{
  "head_dim": 64,
  "norm": "layernorm",
  "norm_eps": 1e-06,
  "attn_scale": 0.125,
  "init_std_up": 0.0165,
  "init_std_down": 0.00302,
  "beta1": 0.95,
  "warmup_steps": 200,
  "batch_tokens": [32768, 65536, 98304],
  "dataset": "wikipedia_en"
}
MLP neurons of a small language model. Each row is named by its layer, matrix (up: input weights) and neuron, and shows model dimensions 256-383. Each number is 500 + 50 x the weight over its row's rms, rounded and kept within 0 to 999. Numbers have three digits each.
A block is one neuron, or neurons of one layer that tend to fire together. Before each block is what it responds to, as a language model described it from the Wikipedia text at the highest values.

Repeated name ending. Final word piece of a multi-token proper name when it is repeated, usually opening an article's first sentence after its title, as in Liti-ja, Re-us, Marien-borg, and mid-text in Qi Bai-shi and Lund-gren.
L12.up1299:545497533524449514462523513543468422418458536546474496510486496498430557475489595428536515473431468554590455493444520489532588528497559529525583502529470482544446508463440566441579455483457510446517554482474499558496488480426439535511522547492555560505500479361560474443498520577471541461460493478536579404481485544470447459417522495408433457483470438495519525447471571549501469482529

Article lead and caption openings. Early tokens of the line right after a Wikipedia heading, short description or image caption, e.g. The opening the lead sentence, caption words like "on"/"of", a caption's closing period.
L9.up47:503457500485543519525514629478479473573510497463513487526581454419497512545533444503452624486498532499578578449484545417543603483500420543506559486369459424444509449528531543450407512528471604480462510543516468524517559478478490488588475558511562603471493464552476455426428507460626453484477472466560462510466522542448506559473611483586464490538521529448521546396531467376524538521507
L9.up552:448480510573515522428489526628506496513589436496495455499502530521561612470358535526512487587445474535481474513507528462470490500508518561506427431511565505455520346369535490460561509479560478427508509545549564526504523557605491509463519545514532486531452471544405451506503512443547604517542480531553509503505502516502477393430460518392584506527558587533519433463628577486529476472528
L9.up1069:491520441523461481426516555676440477492597401443551473537467476515523490566487507478582554544531490509587509519415533497461531486483387510569560445479458442526467483486429491357447533458497584447496443536557574539491477581436540459529475555441538415637473429545482491516557461498532426489427502494513444476399526440477437487524450528581484555519566472465497556498496497550510485464412
L9.up1303:494581447501461597430523603620504489569512469487539560536487512489504537485532438439528557510513469582546483526471511424544544399496529449571454602509425511545405527497517438405447477451484518443502523532564492552537518467503474525454534524457525580522542427390488467519573477471509480477455445489540523443467479505444495560406549525556530454479514532535503482458460466614519571540478

Start of multiword names. First word or piece of a multi-word proper name or ordinal phrase, often after "the": 3rd century, Second Raiders, New York, Communist Party.
L12.up998:487512567476618680555450458459370580487541463510492485501470486463565449476549541569544500505405570472545522467602489523490445538538473586483523556509576554555460508380417444497485518471468536551541550531537531436531494526412470460451495482481410540434490439496518439585510494501547524413488532426393517502446466549572536430533445429555413491476533490444504498494525487477495434465546

Structured-data delimiters and units. Closing parts of structured data in infoboxes, tables and citations: table pipes, closing brackets, unit or decimal endings, e.g. CET), .3%, in).
L9.up534:403462469484502508580565451538571485502457538507524523549587504563471560591460533506566537495485461545498480629534505495492617545535478473538466464596503519469562533502504482509490515449612409548445533402501495467536527393453525494532426503441551523555456481534493478565470505503505391460447385498504510549448571476434495513597499526444514472457463597440539456530468521581411507446529
L9.up574:533515519549526591539541491487500464554461519419573496567558516549473443428592467487592437518533500415441527526413597499548578553566416483465482521537465449549575449519605486448489469521575511448538496533491461455478514525619499538519522524507564480448497444459576491577419378421517541454435522469515525440437526448461477468531546508474506552487474433453482475484438471553548514507444
L9.up1235:471550505495596466553535513503536563449408519516460445508512478489499504454490571581533568415548517526450576458415564435457604553458463416577525500527474534583465471470481478402534424499583451515542535611470532485473510489521515484601529534475473552485413443480535517532541501463409507630558569520517472509422579433469479492543543500456471466578505384499484459469465541427538498339512
L9.up1428:605503398559562557372425401444451550444468455384519429514513496484532392427512494549453416482423434411477630482415517513541523523525456467549474446496435466486526525475449534472603478530524541515467451469489508483504437523553467485549523516538501545533576502490479514538580520508497527551511533555511511477509521444526480534511483559473485410565492446528532500457568507535584484484512

Bracketed table cell content. Short tokens inside parentheses or table cells in data tables and lists, such as country codes (COL, TAH), ages, or numbers like 97.87, usually right before a closing ) or |.
L12.up1558:517426610529584534486544561405553484490469601545493492545586540529458521426475549564483466548474471458526498472511571540510423534430437557525428520469457560598536507587574589515506475492474526465441545501459410467494489477615514453379544547562498401499539398520494453544484555478516512483513531505582516462517487422494480473518441492504574487474473477531525511474430484535486594431536

Values inside infobox measurements. Number pieces and separators inside measurement values in infobox or table data, especially the converted figure in parentheses (4|40 ft, 170/sq mi), plus subscript indices, slashes and units in formulas and stats.
L8.up17:592522560547523542511453570465516388546414528431551465489478546613470489532511540498460499500394460589547521500434547431471496501463464518494514446481486463511500506401541536508503473491594500450533533530507503581448556445552491470414614465468462572566525538473564494499492548512536573486516588481494526501636428525384478533441464550455480576479561498510427503452457499465600471574474
L8.up1168:445477452488469515486424476518489507537518558482506482484538470466488504542495581474591459514585511443515508459465528516504471518481556422456406484536349549626532438487488522433489455520502482465459614478562464468443557461553471566470500521507466571465525534534454399540535504432518481413585579504381492505490495523581512494558536589481466518565509532489482446461440558493576480433457
L8.up1385:517501493557496486415479487487481426522468435367520468499457500557573430514540513441533565478486510472429500614468392460504549530505509614490446466373311534535484489481487574496443514492611569582591522627556585419368612504504413476531536586459491558442587585575533463509514452542413535517537512424401480502452505500480534514511434548504437474512553451501487453557484456470445471570438
L8.up1751:551516576524518565485498644498390485528474492411515493499487494525600434445445532526515518470533520343498424461554517478467573506521482552555550528469440439513464467463469511443495588501508469444466503496522598420580536411482492521477534438464450514445606441455452538554453481512441506580544585519522571480392436569454459489505476514522543500489547571479575519499582564427566467375456

Military unit designations. Numeral or ordinal-suffix tokens inside military unit names such as 169th Infantry, 101st Airborne, 3/10th Marines, plus weaker hits on "the", "of", "in" before organization or group names.
L8.up456:473601467509431466494498486495501457401606419560452492567433444446467434493506492454510497526492443447549495557539573436557539483447491599533529456526450527571551537510499546454503453514478504497485518558506524432402457508459493442530509464439519536477447583486588514420456523489550538521490513553469498492589573480457545550544448491459403468513557600538542525423464502521465471532496
L8.up838:551534554515331471532510555466453514478525534473453519547444560558470525404580542487475564577469521593484499543580504478626506457476514533528526411460540489421509511454585562450481509460483451465537461450457455504495534510477473412542492567514537479483510454517499504515434574507493521468552483532531515496542446505522518470504543487467496450504590505449562519434412453545579518588493
L8.up1032:477556480438484481528552511520488485507620491492518586549480508474478402443553489513431582507505467471497486474460437560577405455501415455482581498415489506568529434478514556534529460509417514547505457469492463530490492365545500452498479530454477470576534492512586496476501470574578436536432570531528489457557459502547451540524510486411488432499506539461521419367418424537540442485452
L8.up1230:478587527487528473502562601456441487479594408482532481517445501537542470498577483513491572535509509431532588485555527509588444467579510511492517448492570489462478476538511520456528449457374494443469385472506517471512562518406542344506537464560455527545521515412512525518494471508539483436525546561497523432477653560491527500433498422561524389458565474492525438421469556472552480538456

Title-linking connectors. Connector words and suffixes inside formal titles and names, mostly "of" after Duke, Duchy or House, plus ordinal endings like 501st and 20th.
L9.up193:520453517519547564588453526427400563375467441518527492596395465497471410548428545477515398490504605450438426521513528454540529541509407570474480421510502546544537513477572465463513521505549508530541464445482533488527421569616492467494496501514544515480526567492511556488499490568459446375424599500562512542535505549507539448462444501499510560506520558420501597392534508525514477444505
L9.up224:477497506453481545566492526467456571535580442531554428579478486523567450395458405514475393557540498389542484529574562542486550557484461588503463367480492453465551509462466502487513558504445382445531489435482520431416565496532489535527445467468437511495453468490537527536473485568495495428473493512482491508529525572543465490480526443531431488524453459469417449490482524466611497440555
L9.up523:481460464546462461471515503510495528558509519468508528413461487515550477460533542533453496468483498499491487398519380447432425410553430400478497604510557537439485511412450510495507459444511522439586421494536561425562486502485487516565524555405484487447440514464523534434414515528623521441473565527528554506466527503532552482545540528554512460555523556589501466570540414407517494490459
L9.up1238:555438503506476539482518497472449570463607498446501501471439559422482504516522599589459502524515436455430577539505512580541493545599427548521425421502433585494472435490589477561555422454437435423520448493486435489535398568503467544546550480553600586451513428469494464485447514434516468553459483463462447513592448550389462501534495534451512434497483495465515544455501563453437396473423